Weights of a small transformer language model: tied embeddings.
MLP neurons of a small language model. Each row is named by its layer, matrix (up: input weights; down: output weights) and neuron, and shows model dimensions 112-207. Each number is 500 + 40 x the weight over its row's rms, rounded and kept within 0 to 999. Numbers have three digits each.
After each neuron's rows, "fires on" lists the tokens most often at its 100 highest values on Wikipedia text that the model never trained on; "fires in" lists the words (lower case) most often at its 100 highest values on Wikipedia text that the model never trained on.

L3.up980:513517559527535540533467447533552514475492454585585469523438459498498573522476489515513471509485520476576493484535469459510514496523463438485485515459432471482589441478472440595510486533519467533440542499379481505537484488511525544533503514452436413511513471520588502467466467455456459549
L3.down980:497487487537511556551478499516485448525513553456402559555462551523494422541425524506499536513491522505394514538577494498516613544497487454458424530487463543439503449484467489557484461560470446477533521461456454469502550553434428540525426453521561522502493524476449478504465531556525468488
fires on: "ourt", "alf", " water", " year", "alth", " years"
fires in: "court", "half", "water", "year", "years", "period"

L3.up591:562519501466462488458506482461504489458490470479459530511486503528473529496560483471465493510500492520403515495461549509500494478522573543409530560431455426548447504486529545499483509558447483520459464443396520512530512536485540475458488503447566514519479531513482556546455493599488591456
L3.down591:542455469469420580450490545497525501468488460507527489440458470514489511464531564575541460495415563472446563513466474459522428486495482477471626533516508428473524540477487418491514511442473527475470499543504496475499524488439514480464529422502470456490531522502489437504508423543567494483
fires on: " was", " is", " film", " band", " show", " has"
fires in: "was", "is", "film", "band", "has"

L3.up844:576509550531490528445529449478448475462565585477478511493533548449490519513530513465488467511500488542512563501540504548438442505479517530463472541488471485517508479558532500429533481505497531513530500467472463537565536512544523551407562539513446560531453432509463468509533485479494517572
L3.down844:529468458530477442464532477519513488568501448495548522465591533474475516535556508521545485463511492512522479528400472522571527457475620554515561472478527519523568419491510504507509515536455422550492525568445454481436479538488518578508445584495483507504481571470472451542463501501497458501
fires on: " with", " by", " his", " th", " and"
fires in: "with", "by", "his", "those", "and", "without"

L3.up746:468571462509527485468500525454490482489581505464511564492532500563510501507497554467520502494507550521429527505529543502540508506559561492553526557475476533426508466581437498492559471527425485506447530429511435536473458441424499600536475420547474478545496499582476563531472510483531516524
L3.down746:481476514552459421551518545474502446504480459462502521413553505513616482527531538440584486523539452501479533542502530490515581480447537549547449539494527480518456390496532514516478520492495521560455494495502489543491486589521551490481486495487555431511551438487451541450517512496533555478
fires on: " first", " medal", " International", " Year", " Play", " Best"
fires in: "first", "medal", "year", "international", "best"

L3.up226:536526432517499453521511477495454495459489471468457538507513536538495475564520505411502520494537566483472487495508429522512479455475504591533545513522431443445594444558466463537552547509523483542488478542424491476469494479496473515562511518486503528484502527554482485524516474509596472518
L3.down226:550549444499590486499538510491485606571568445535552486490582437493508506544453527510456503473537522527442540473576512450492473500562477492462427499531443481465508455534514510582453431493523477503432457554486495412552505488533480516515516518485466469559515469503435439514452448480472434446
fires on: " and", "'s", " the", " to", " no", "ove"
fires in: "and", "s", "the", "to", "no"

L3.up810:535471504503569460530586520496539509460493534476450532529566566527513488479528597499458496480531525541466463469453507516430471527499469451544475506520440477454485499452530499520445570532466478518525512458458436545460517512524533489477505544574566491454476533545457539515569485475579601496
L3.down810:491538454488434442483536530467433552542453485492419498486451512434439478473490561517533490505451459585461485497565445478501432461461489557495503482504473505553569579589468485442502502521528450456514485539487590549550510525536471503512552558511522565526499507530499499504418397494451490535
fires on: " at", " No", "On"
fires in: "at", "no", "on", "born"

L3.up346:570527529492469524481463519460501544511509515508466495546551547494452477498490451529446544468545543446478482495453443553509477500475508550444537565488476528536517503489544494509549505521474465522477528435430433533413415549518467455483458508579522541512460459524498569517447456517545534545
L3.down346:442486483442447487530401471501484472456490461562478509450467473488505476430523570516391478463535484466506555471529536498492481499526542471460499522463536572551438491553461498465522433493565437516501428495512487505548483499511525476568532580476463462517562521509567575507522515527613485539
fires on: " was", " is", " elect", " would"
fires in: "was", "is", "would", "can", "may", "could"

L3.up864:478496441495491553476462467452491470566485457539560500544452503515524524521525562515468507480461519442532467495541460549394449485449501514496449487545487557464493528541528472460482414514464501516482504601502533560459528557524503467508438473538505505458502526498457486481524516585481421529
L3.down864:509451564486491430453551467457435516471471486518573489509506447475575412565519511539486526529546553448516582496523542510506538474416481446495540533472503469536489499493550477485459544430475493526516517504554526605539433489546536427457484449491483443515477415479516496499461533518437578501
fires on: " as", " to", " after", " by", " before"
fires in: "as", "to", "after", "by", "before"

L3.up349:516485523592553472561569507469460448475543484501532575501421488514483544484472555534446540483532504461479451446544431505466478439508502611508484592464437486502564514521473445516563459516492499507565470474439550518526538527518519528546576460473436466448507564525572479518489536563469503542
L3.down349:511518541421509523545404474467540398504459537500519446507510519528483570508489532438472463461511561465516531508540559481514583473453506498469576449513441505509491495521506489464563509571479532508497483496463521503444615467502534514511465488525485516505515485442541489526503517455632547505
fires on: " that", " where", " while", " when", " until"
fires in: "that", "where", "while", "when", "until"

L3.up564:585495489528491571455451533426460516509525497559532565492474533515444520505447525426482605547489567387401550486504473529496505487498453495469537567518499521547479560512500502505539507460541504568526454446459463544498514493543462512429529443515492510451469437541529468528556487500556555544
L3.down564:559474499480436497493472540491502530494473497524517450481464419562466471532606486490448541467409511471503525529444522443567478510503488489567445538486542512468536479522515532503497423435518514511509484500512502438562414509420578449542543522485437518453515542512486446563510492495601500524
fires on: " had", " have", " has", " ent"
fires in: "had", "have", "has"

L3.up674:492501460560470564457487468463526491512563447506455474557473530531478516601522467512557512478496535456529544522511396511508497534492546463421530502548504496450455504452539493505425486543518532549458489478453446547448480499496482522493542497465522527458433415505480476535402540578504522565
L3.down674:463501504416480475579458506494472461479488489424486568496540546535495562492432641499471485494488537456487560487505474505496507429539517550478514574489511506503468465493512609528513487528488455502430512457531530478435534468575477470509498451535500531525483412477494508507516482514553483513
fires on: " be", " can", " is", " are", " has", " to"
fires in: "be", "can", "is", "are", "has", "to"

L3.up62:516545532537519525551514473409443491523475454592553540498486490520461515481485507518426502561483594525485485515548517482538537538494513538559483525553513486470524481557550454556550548472468581485517491453494460604483484427496533512528507500552498496485406469515568496498536492526562535515
L3.down62:543490429508542473517566483497533490567493434478565528463567566575471526466470524533518515450486508484516480480579459494498537501508566465610419469542571464459570471480440536556479451501537519519493472556510488466492470559450517523523445415475460533476451484549498557488452546488447526491
fires on: " one", " ch", " two"
fires in: "one", "two"

L3.up532:538558419506455475467482482431494480512564493502440444532534503401524499523500457430496481480498477488450511461613525523519458511500498597490480536532492549466394505540509503493507453476478465544497559464471516545459459516494530463486433492517521528503468492543470482534512531597500465443
L3.down532:421525459474511394560547522456512472467467444498488522550491458432510472549502498464497476557509604444490522465445507522513514516524477452441532477397508491524500496496493461531449530544460495475543521526479483508515445448520417461531496502564462453460494498459543520533541523508562601444
fires on: " her", " gu", " She", " a", " she"
fires in: "her", "she", "guitarist", "guitar", "a", "heritage"

L3.up455:512496449600565509560489523443488518496507472599460468538541586506465547530509516477466431543555505483447532481535587469502472597535476468541540468527447475446550484453449528480514427503532482506498552558465542493471494433505522423451520521547438507489483552501533514530568432531557523467
L3.down455:555554572509446458506501445419521436397531500509510522445447443464532492537526548497451552481502560549522473428543460482502510441527532507452531460492506400368554534484485461525404474610461563467459491536482587488455573501508490490536545491522517553482498537484460530544478402534517432488
fires on: " of", " d", " Total", " l"
fires in: "of", "total", "lost"

L3.up60:497495545518550515462544454455498497468474528532496502551585539546510495477540551459555519467459517529506520525459474522451435435489518495460478509540461497581491480512532486549547550511483459541477498509425460543470479440497553600412513451584538491519384492496496509534505499495521606534
L3.down60:532490497518447481515499521485553461526470478489475469432409480475490533450534518507512453488512504454540471530499413512475450514529451495488441598532544540526479452511489576495556468464509514573516501551437531477473533495546464498487488539458478538517569536495488463524373488519510510499
fires on: " for", " under", " For", " at", " on"
fires in: "for", "under", "at", "on"

L3.up590:496510460528521460470472492424516467498564449571498505542408554499481569522467535523484548513410540498496496456496537459464432465485528482479452527563433524473533504504470483496542476518502562488480571527483501555495501467455480510460452459542503493422517475502472515457529574480503475586
L3.down590:457559433529406506532497473478517436505538484414520472536497535481587522600483496450536485481524530451531512493574452489500530516547469485531371501611521492499524471563568463452454466527544527549525424551556595583497456502456526533502443486494462535483489525497516470497476460547444482508
fires on: " after", " After", " before", " Pre", " ann", " Res"
fires in: "after", "before", "premier", "announced", "reserves"

L3.up928:515546496494471525493521416490511479523461601514521497473411517537485501581507575492541510544518432439461492493489548543576524448485484551469523504371558435491505524483549514512493517523564469550495455532457475564481483476482517483519533512491488523501491451507528547520420571521479475495
L3.down928:507478533516431492523544440498532535497537476516481473483590462492442468502517499494526512536517560518514484484491466472470425488438536455423487511461452520555461480466442550572488431524393434524499456431491532461489500474483556537522525506510503558526502452574483507494545446558454501486
fires on: " were", " Thom", " ex", " was", " been"
fires in: "were", "was", "been", "thomas", "thompson"

L3.up655:411535476496564467466422543453484521495454518458456568519479490507536536455534501489466501500513559501495537487549401541419429493573534534482436485530515418470479465489539442482516530529481551552434504480437449556484462503511470480515442523545530485495492492522478515505551544538569573551
L3.down655:509527431503506558484506462489462464500504554552488566502481452430536527501522462571560527501528461505393481519484465531480435484535455500515424529437521571509523529530551538507519513503576454536553502507496412497524509525528509461556544475629587496486478522507518523533479510535528465523
fires on: " on", " over", " by", " under", " up", " after"
fires in: "on", "by", "under", "over", "after"

L3.up447:558494498594508502494515530521502491492486492537505463493478517458597512465537415496421488528584515474467506528587496455530512475530490539467556468593484453422493450539478506497496521461471512513511554529473510493441505499496493532503497431511543497552494514553518458470450481492489542488
L3.down447:486474549559445484490494497502499511525508475454474549496534500489489519491543498556461500503545448575561503503534506578433513602503493523488485478573590480501482446438508544499556483448468464489477470514443509531553533460474527549501423563476389471488466454494528455547547463469566467452
fires on: " one", " second", " fin", "ight", " each", " third"
fires in: "one", "second", "each", "third", "last", "first"

L3.up272:468548469506458437493539477415446575492508459591574511488500544456482485479477505481475499469487548493481545484536531544501421480496567468545557556469527446541577523486450472473490479505543573501458463474465511524448497422470551519504519524454505440569454535518613508489519492483573515496
L3.down272:512425508473473504479557459513458579507493488512507429552500463481473493449420527554496493488548517500445543490487538510534485469441600571478465495449571455483477488463582496524528522490515521476479455506486520490526455439495520487493493511487461526579522433447525517480475513482455469520
fires on: " Team", " one", " District", " Country", "ublic"
fires in: "one", "team", "district", "country", "women", "number"

L3.up82:563514504475522439498471452432488496504473498577446507534536506510461510498549495501494530521530479552433561441569489516456454535513442523468503499497544482551467482527512461514540487461499471501454598577547510556455523552523514444551521464527560501540554548493454479506557519537506595496
L3.down82:526479493492525512471538551560421488513550474473471514525482510486505463482457525529507447480493526597532513527498608527457455484489377477526563547490503551505433513546483531590452531528455482515453529502478500492503471497563533538515518489546547554499442518495561514537470511487537544495
fires on: " to", " at", " as", " for", " with"
fires in: "at", "to", "as", "for", "with"

L3.up475:480516523572520472470589499507501496435546507542467410533474574493553522515475483504499487468539537488445567463561506498490518474458531456514489530517458427502574454604440460527492465530493530541467505436514464489523503468447480509486530431507471504593463524527522482521506470541526580495
L3.down475:577503503497491464484572471575550541448517476531467503468535437484545497489470501519503445510493518529540439562533440492403501564492525520459457528496514390437431537500544494553484514489505536476542503524492406548483398483531537533551434490509436498509538489476500492470522457506496482454
fires on: " one", " gu", " Gu", " mon", " sing"
fires in: "one", "guitar", "guitarist", "second"

L3.up57:532518487509470531517472439445526534472528526495524583547485562500533472538515438449570486460533555478486446471521503487546443473502528415433503494526560483528552482495487503485507480518502551586435493413482525580488447497500513528464519497488504527448502421511607478448455590585511618498
L3.down57:445501493487427504557413493490478503475536518462475510496525539513558468467442520523462559496538606481487422500504477470483532484511482457505474539487460491536444475517485489555483457549508505516457449461506475433465482550478580552487512548536425529478525488507537443528456465560523546515
fires on: " was", " is"
fires in: "was", "is"

L3.up323:469528468528492522544523453478468423562546476516586472464471504581500494443447466474493514528505482427473535477490562590468566550484482444505525452516541458470500495486402472499501460569493521541516516455496562585534504439493509468416464431490448471479472509463468514443475485479562485476
L3.down323:463478538434461502544491444539554446486522478457535477551510435498488528455496495540509540525503463446475563590486505513450488499499603503489416534481437455562466521513519542539474399524511476504565462474524613487477497474470430530522377495479519516495522500519470534506401443487483432506
fires on: " he", " He", " It", " Ch", " who"
fires in: "he", "it", "who"

L3.up947:425444494525525541474483476495465549471551484500465511530503529553570479489477516546556496494516490503449522503440392471402466486476526578468450491496464474490508515534527444524520537469454547518485457458445487566449463485539488524495532489526532544576424517519507549522501446529487535496
L3.down947:514529527510483409475503488528518546486489454564471521494493460491524505488544448580479392466513451528542431530536475493534506478521513500498475479514524526491464468514547529514479425507495530492515537496468479451522471512472503463529529497459505467503523486483521487494525462578453415570
fires on: " on", " after", " had", " After"
fires in: "on", "after", "had"

L3.up905:555544481547522473532482509466498507523482555450494508581511572524541501523488472492486500512485490458444512490558558554569468420513479495442518490551516465525446523532541477530510437529529469506535473486428494487477518518513529559490557449470398535480456477526489563554437578545481503566
L3.down905:467475446528479560548473453568513504528487488411430567472538497373503457515457462460516464538554532469491505458468489467472544506475482479448518513477527451546508467496563486459567505500486482493523446585482383495480486517501545522463596473634503541506512533550485535514534475555552441512
fires on: " were", " was", "it", " be", " being", " not"
fires in: "were", "was", "be", "being"

L3.up33:436506503510468475548460471411454512469498499445511470494547507506504517476513486474531525469586503442529487493476454502404529515479551568412456502516534524529556479471419462479541482520463477521510534540437515536415461464491520460484451515464510497513485549536445576507496552509544468514
L3.down33:469494508570429506507524534515515556506485461510508482465566586464503495471462462457552530515540575485529542479424617488467427450449564467406531540540464493532478537508465472521480471520521517471592452473449607488538485489507552499544523449459485501467581561491517566489523495474479486495
fires on: " he", " she", " dec", " sh", " le", " stat"
fires in: "he", "she", "statistics"

L3.up67:514514509516537543455517432449519487471474508531512519514593532566488533517432517472544452494588585498400597504502502545405509461466437543496446472508519451545553453535522474534503577487485463501479464510450556495488491489512549547493531484531515497532497589558474518496553413549511580529
L3.down67:526499546527441500503552456492527492542497506500457462435508495473577481504537507532576444515430510599547488496525427471451469422522472532420459426521510490503465476594461508517474421512463494516459528558425506489494529526540424491462553511501532539541519444513560488484486447536442512550
fires on: " of"
fires in: "of"

L3.up750:566525501517461593437478495428529482493572491514510503489456482460523502528537497461490575459527519467543527460512522527449476495507450484497506521453573478511507504458428447457493520501446505528528547490495475534475461444514490511454520530468430521458487470493546477570565468513576502538
L3.down750:466541414533527438475527530580490429544524487476550528489525516548465533474542503499482460474501503476511550487484457508467543461510464530510412540581413517557487402494577530523508471481529444505519560570525551438515512513512559530532469473520546493535533547516490505498417482497534477462
fires on: " first", " one", " has", " he", " which"
fires in: "first", "one", "has", "college", "which"

L3.up567:388506497456551490498536382515416448510496541500449544527503499551459468521525521512456478483566434506443548463477463581476535505516492573457508513423481524496563516568454499502430494463511510570481510540492474503543385556522520466452529551533441455511422521501512492497479441517531467503
L3.down567:584544552546503538452557450473480521545522549445483465525470536467539444500501534466493491513534532469467594495491495480478568501472543468387529519566419478588513580528490488492506463456521471528454455494444469522407493480559509556465576545585473494518515465453437465491494482476468522496
fires on: " de", " a", " Je"
fires in: "de", "a", "degree"

L3.up358:439487397632556477554502487523486565545505448499466441543498568505495545521531477433457427555513574567522536464457540446455505492486428479498518490511534475483503453449451475568508468497454574436608520514490449543446481488495500505443503460441496517467472456497523487494538477547564481503
L3.down358:485554555509464498463448552453534519466494489475454578483549539508477494499484567529557517485528549511531495422429544538476449539488563514462535472561486492519504446471532473497436480502526559488464504510498527451387469429468457431451497474458500495462473534478514475459505569530465475523
fires on: " Total", "otes", " v", " l", "ent", " b"
fires in: "votes", "total", "lost", "goals"

L3.up843:458483451555550504485555528440495473487541514486507469548438530572593519494533434503461489443501500477558522490462480539418573469489496549427523507462486481519522487533458482480495451508485483500459584446460545545432467497544530465485472493560493507545517439476488476521481549486556501574
L3.down843:419495490434437386534460426489502473522492528449504498541481473503435521506488529549506523487477501445475510505527567482512553427520535519528495549541522497526463500457531503492509479488513514514492513541441509551446453517503428447572459438568476485472529519541522490554454439522498490495
fires on: " his", " their", " a", " they", " her"
fires in: "his", "their", "a", "they", "her"

L3.up69:478546470507614535471487515518449512472494499442505515483448513503599539531567525499467537537505467494490476467505535516482501518525495477516528563538502477525489482494547500442472532492472454446538478479475493525413497493537568519522495514491509521470501602546500568473547469502584498513
L3.down69:485484532502529504466547555425528574514474473496512484464466478470519476535548524510560487524499533464577443503406487534492519458475500514520496463496549554507504498466457487442548524427514557544496478465482483498483512490562571521535606471562536521508476442507519495530428476544512464484
fires on: " under", " by", " with", " left", "arried", " red"
fires in: "under", "by", "with", "left", "married", "died"

L3.up503:515507577537539539495525432521504518509455529497584507530528540515428444538532481430501528519541509423495531522544505503466490435534448534516537477440508453543558546595529510537533489545502515536511488511438513538452419463512489530522549467520512517449422508509556491500478443473474593482
L3.down503:488580577515470563477472609492502539452495500545492466460464433482559461441530512514522478577540423476476495529483518476485482497561513423569502504535425493460519440519507454472457492457478523489577511566469499489430569470512495494444506573491458513452542560488559499513554491535469578519
fires on: " of", " r"
fires in: "of"

L3.up451:430503516460532515461486444392445550440596486508470539494507542478561549423550477504447496570542495526453479493557536503481520527508500568501470524504508516539544500475465486496473504416508538559430502427550504522530475487476480505470544487515515527525501458480484492543501507498574502566
L3.down451:447503513569548514512560468544446485511475444545508460449531543508424484559528543427524540550504519535522477512530475523419513486526520587584408515463523477535465555576488533496477548501447540522535453521500524517525385407449520467486489468466543505507467487495511505443535556468390542519
fires on: " an", " a", "10"
fires in: "an", "a", "10"

L3.up880:447528519444531597501484492519443477526489476558476535528563516530499490506563508401557526511541514435483510474479466575486544483504428497424532498512499475547532444534473505472462431492463480522498537546497500579459478498565526519406542509504468489484443482454508430504498512475534534581
L3.down880:422484493466502483524488490440473464478442536485447516551559516441433480509518460504461534543530489491569471497461520546498528445543592457512503503478477487527485528474415483476525488485541482509442509514512522532486472512496460507536537475537462460472484495517530476483498464484516544496
fires on: " a"
fires in: "a"

L3.up359:484507472514514503504552496472481543432513515517503486499487466438500491530473548503535483466556458492509517485470496502472443479502555497539529540455563495493518420490524488502519532504518452439486541477468594536491476530442554484466482527582551472467452533505429521487512562454532493555
L3.down359:449485429453561471517500472552519472491484520486529493492550462476502492500484463460486455433517535473449490567469462526534530510470417520489509547494538535535467516597502514520561542489521522532494534479521532516504427484576481545562494625562521528500476455512533513502493506463477556477
fires on: ".S", " States", " York", "ington", " California", " J"
fires in: "s", "states", "york", "california", "washington"

L3.up956:476519422527544511483511559489469463538508538506447502493499535546570487551490493437454552527522409442443478517485418521551511475535456544465505535479544523437604451513451446469570519480559450495484486508454497573489459482472505427480522519498566461574442484520462531470489427501567483545
L3.down956:516511503469527517498577556521479435505451538521441450499505497504479486539528471484485543459497466517486478536440495510519590482489500510533514517500426468489511482597451529527496502519495519515530454461517499456552447454579483530469457515549534518515532543472525477448545471477526504429
fires on: " has", " have", " No", " inc", " a"
fires in: "has", "have", "no", "a", "red"

L3.up320:493476462543552599483561524456551537486519519572514480492525581567509537560484542518525478545493475448469512482550549561466460488493496480473499557490541541488538448411521521518475481482437487512548437514424573559427507453491544460468474523506451517504460449525535493506450514472496569573
L3.down320:546514497473434496487530496514469391523498592444466516472514496470465512542535461504479459541466513541505474633529509440489534499453537483500555534507421466467485431503429584487575501466468505534432510466513512462525502486448479511551559454501517477538465508519538460521513453519526510496
fires on: " are", " had", " the", " were", " have", " members"
fires in: "are", "had", "the", "were", "have", "members"

L3.up383:611513522484526549535444520440519517584559509488455493525407479466511473566494562509478539432443447498451562497494513471475499549429473454571499490421558477513494452418469447457509488494461501498423473399530515469492517512470517548549497452510547451547469480516408501468521544533505511482
L3.down383:504472514534440512508509440496521434498448550490504422443543479500489461509451515532548488463544553544484441542485512588453487546544519513514519453492519498492535579575464499599572516526525550515493516496503536483411533437511509555541541422482463462441534464504594582526442507507557570494
fires on: " included", " includ", " such", " played", " took", " received"
fires in: "included", "such", "played", "took", "received", "include"

L3.up727:600507427530455543492463484459473448521479525611469508489462501470515532507442574487538508510505469501458580453522449539459441482485454493533467519483531512597525497505452470475523500527492437523484511500484588553514499494494533489429491533572543476457458491521547483440504580549525490558
L3.down727:481527545489558500497453499478523568421502498488477548530564445444510519483567545494512478499511467491546501472497462405511498522472487488554529433547467402581512498427540456487488500473551494453549596445563452528570535516478502517461443499473500572535510493505506501529515477554467569528
fires on: " was", " received", " educ", " He", " ac", " had"
fires in: "was", "he", "received", "education", "had"

L3.up1008:485478555524568534558447411494459530479490432561438467512593498444499461517562486457505578482593498562542488510553430526482518505518481502447455502532420525565489501572524483560465477479468507510498503476486532544552494492497499471517511455500535532459503534512509466486564516568468566473
L3.down1008:598485582495485443450527492510545463430529519461480506526555510533488429438449525526490496510507540494492579524492491508470451473511476550489539442448487540496443594499467500494445552468412485569491561511462534541543547529534475519461462426521527521498549467534516461528492468547503545500
fires on: " to", " in", " s", " m", " In", " by"
fires in: "in", "to", "salamander", "by"

L3.up920:502475589527531572479503461479534524419486457531483476520476513474515503478530553482558515510473526541493508455525505489422476423505559509531465565466414498527521519474491484470486463555416516475539446468451469536442510436476502541532520479495457471496484562521612504493506512565498543517
L3.down920:482449531377542455528499508519516493514496476475514533528477546485428539590515464465519545524530447539551484548527514481492528466502571459538534487479463456496409523543520487499481552537481450414543456558439530582533534488451530528446459535491494486486604521470436404508454471458473510558
fires on: " when", " December", " years", " because", " year"
fires in: "when", "december", "years", "because", "year"

L3.up160:566513563558515594475510485548511498501501560481559443474501517550470544540514469470537498483533522445483479522476525456487474514501554498474577460540431492456431513535578496469515512510503479504593410401466538541444503492513507503437457478490631467514479468495557507525462500506516533541
L3.down160:474492472512548524463441489522470509525486467485429528476518498503538485423469551491404521448578497474502480463535556541532550503530440506503562474530437499442463424483565505474509542472498484481454568558479514525490456531513442444429468465504508469503451469504571483562575491465499544468
fires on: " are", " has", " The", "The", " have", " includ"
fires in: "the", "has", "are", "have"

L3.up587:546493543455558571462530494435531448499472502569534542545516537563494473517532523533485539485507515507531431517482508589458450466513491485490491515446408499514516492532528509547516484528514405467516420526482490533459534463478541613470517599544560527463499525501553523486549451517524488504
L3.down587:486517467527517563497502503432552480546491521491458467493533515532493485486515449462528505503464465569507482477440480483490419538598456493370536510514484479456479425576484456498479555538497506471596540554478460500461492568567462546483503500513479534571489509543531420542423463563418496503
fires on: " of", " near", "″N", " at"
fires in: "of", "near", "n", "nearby", "nearly", "at"

L3.up286:538486473610567535507465474490510482521498519525420541516454580466517551475501504488538499534578444496433607487484534464489529494503489573537502525510435497545445538473514499469550473536504485476562490422465520510476518512520489488516516498441533414498504534569551567555527527503491551434
L3.down286:464445522466486523509447457465542495487510504601478461477478453472536464583569465487471519537512502544499585488509504472516469512618498551490525493560522543580518537431561513475479517442525507488493489545546475535454461481529553478454558468522403477539442389479462542513523458501565476485
fires on: " took", " received", " made", "ted", " played"
fires in: "took", "received", "made", "played", "won", "appointed"

L3.up882:488450474500556429542478481407535481476526531512494417478479529486540506519544453478498523477535587475580487462472523538482503544497446501482457498485515520520541451570505474528496481529519549592502475526468505514482526501546515452427516443505457510464494493514508474513480504540619531570
L3.down882:428532483441407475436551486515528462531500489580522538465553519369532469430445539551502510548539511468441525424510498518487512472528530492532575483503533526548523489467549442487465465473460532532471545499466581485462464479511475485525478504453497510428461523493476502484457446497481468467
fires on: " he", " pr"
fires in: "he", "heavy", "hearing", "here"

L3.up230:500519465550506434538509472462469501459477540480474504522425511489540556522507477522505506482553500484497428496421430513472508549489570458415475530427514564531482478489416421530518455514499491527531496476469461509540462528472527423445504481572506426498480560505543557471530516533489456481
L3.down230:474433464512458488536556511496472414550507460427505535554514437501543423530466585504515638421536498505536518534468514491477511552491525475533515555505422508486472506571512467548463500446483426533498463505483521517446488455460519458481513547476532482488529517487538456505349392514450494480
fires on: " he", " Year", " who", " att", " app", " Tr"
fires in: "he", "who", "years", "year", "appointed", "apps"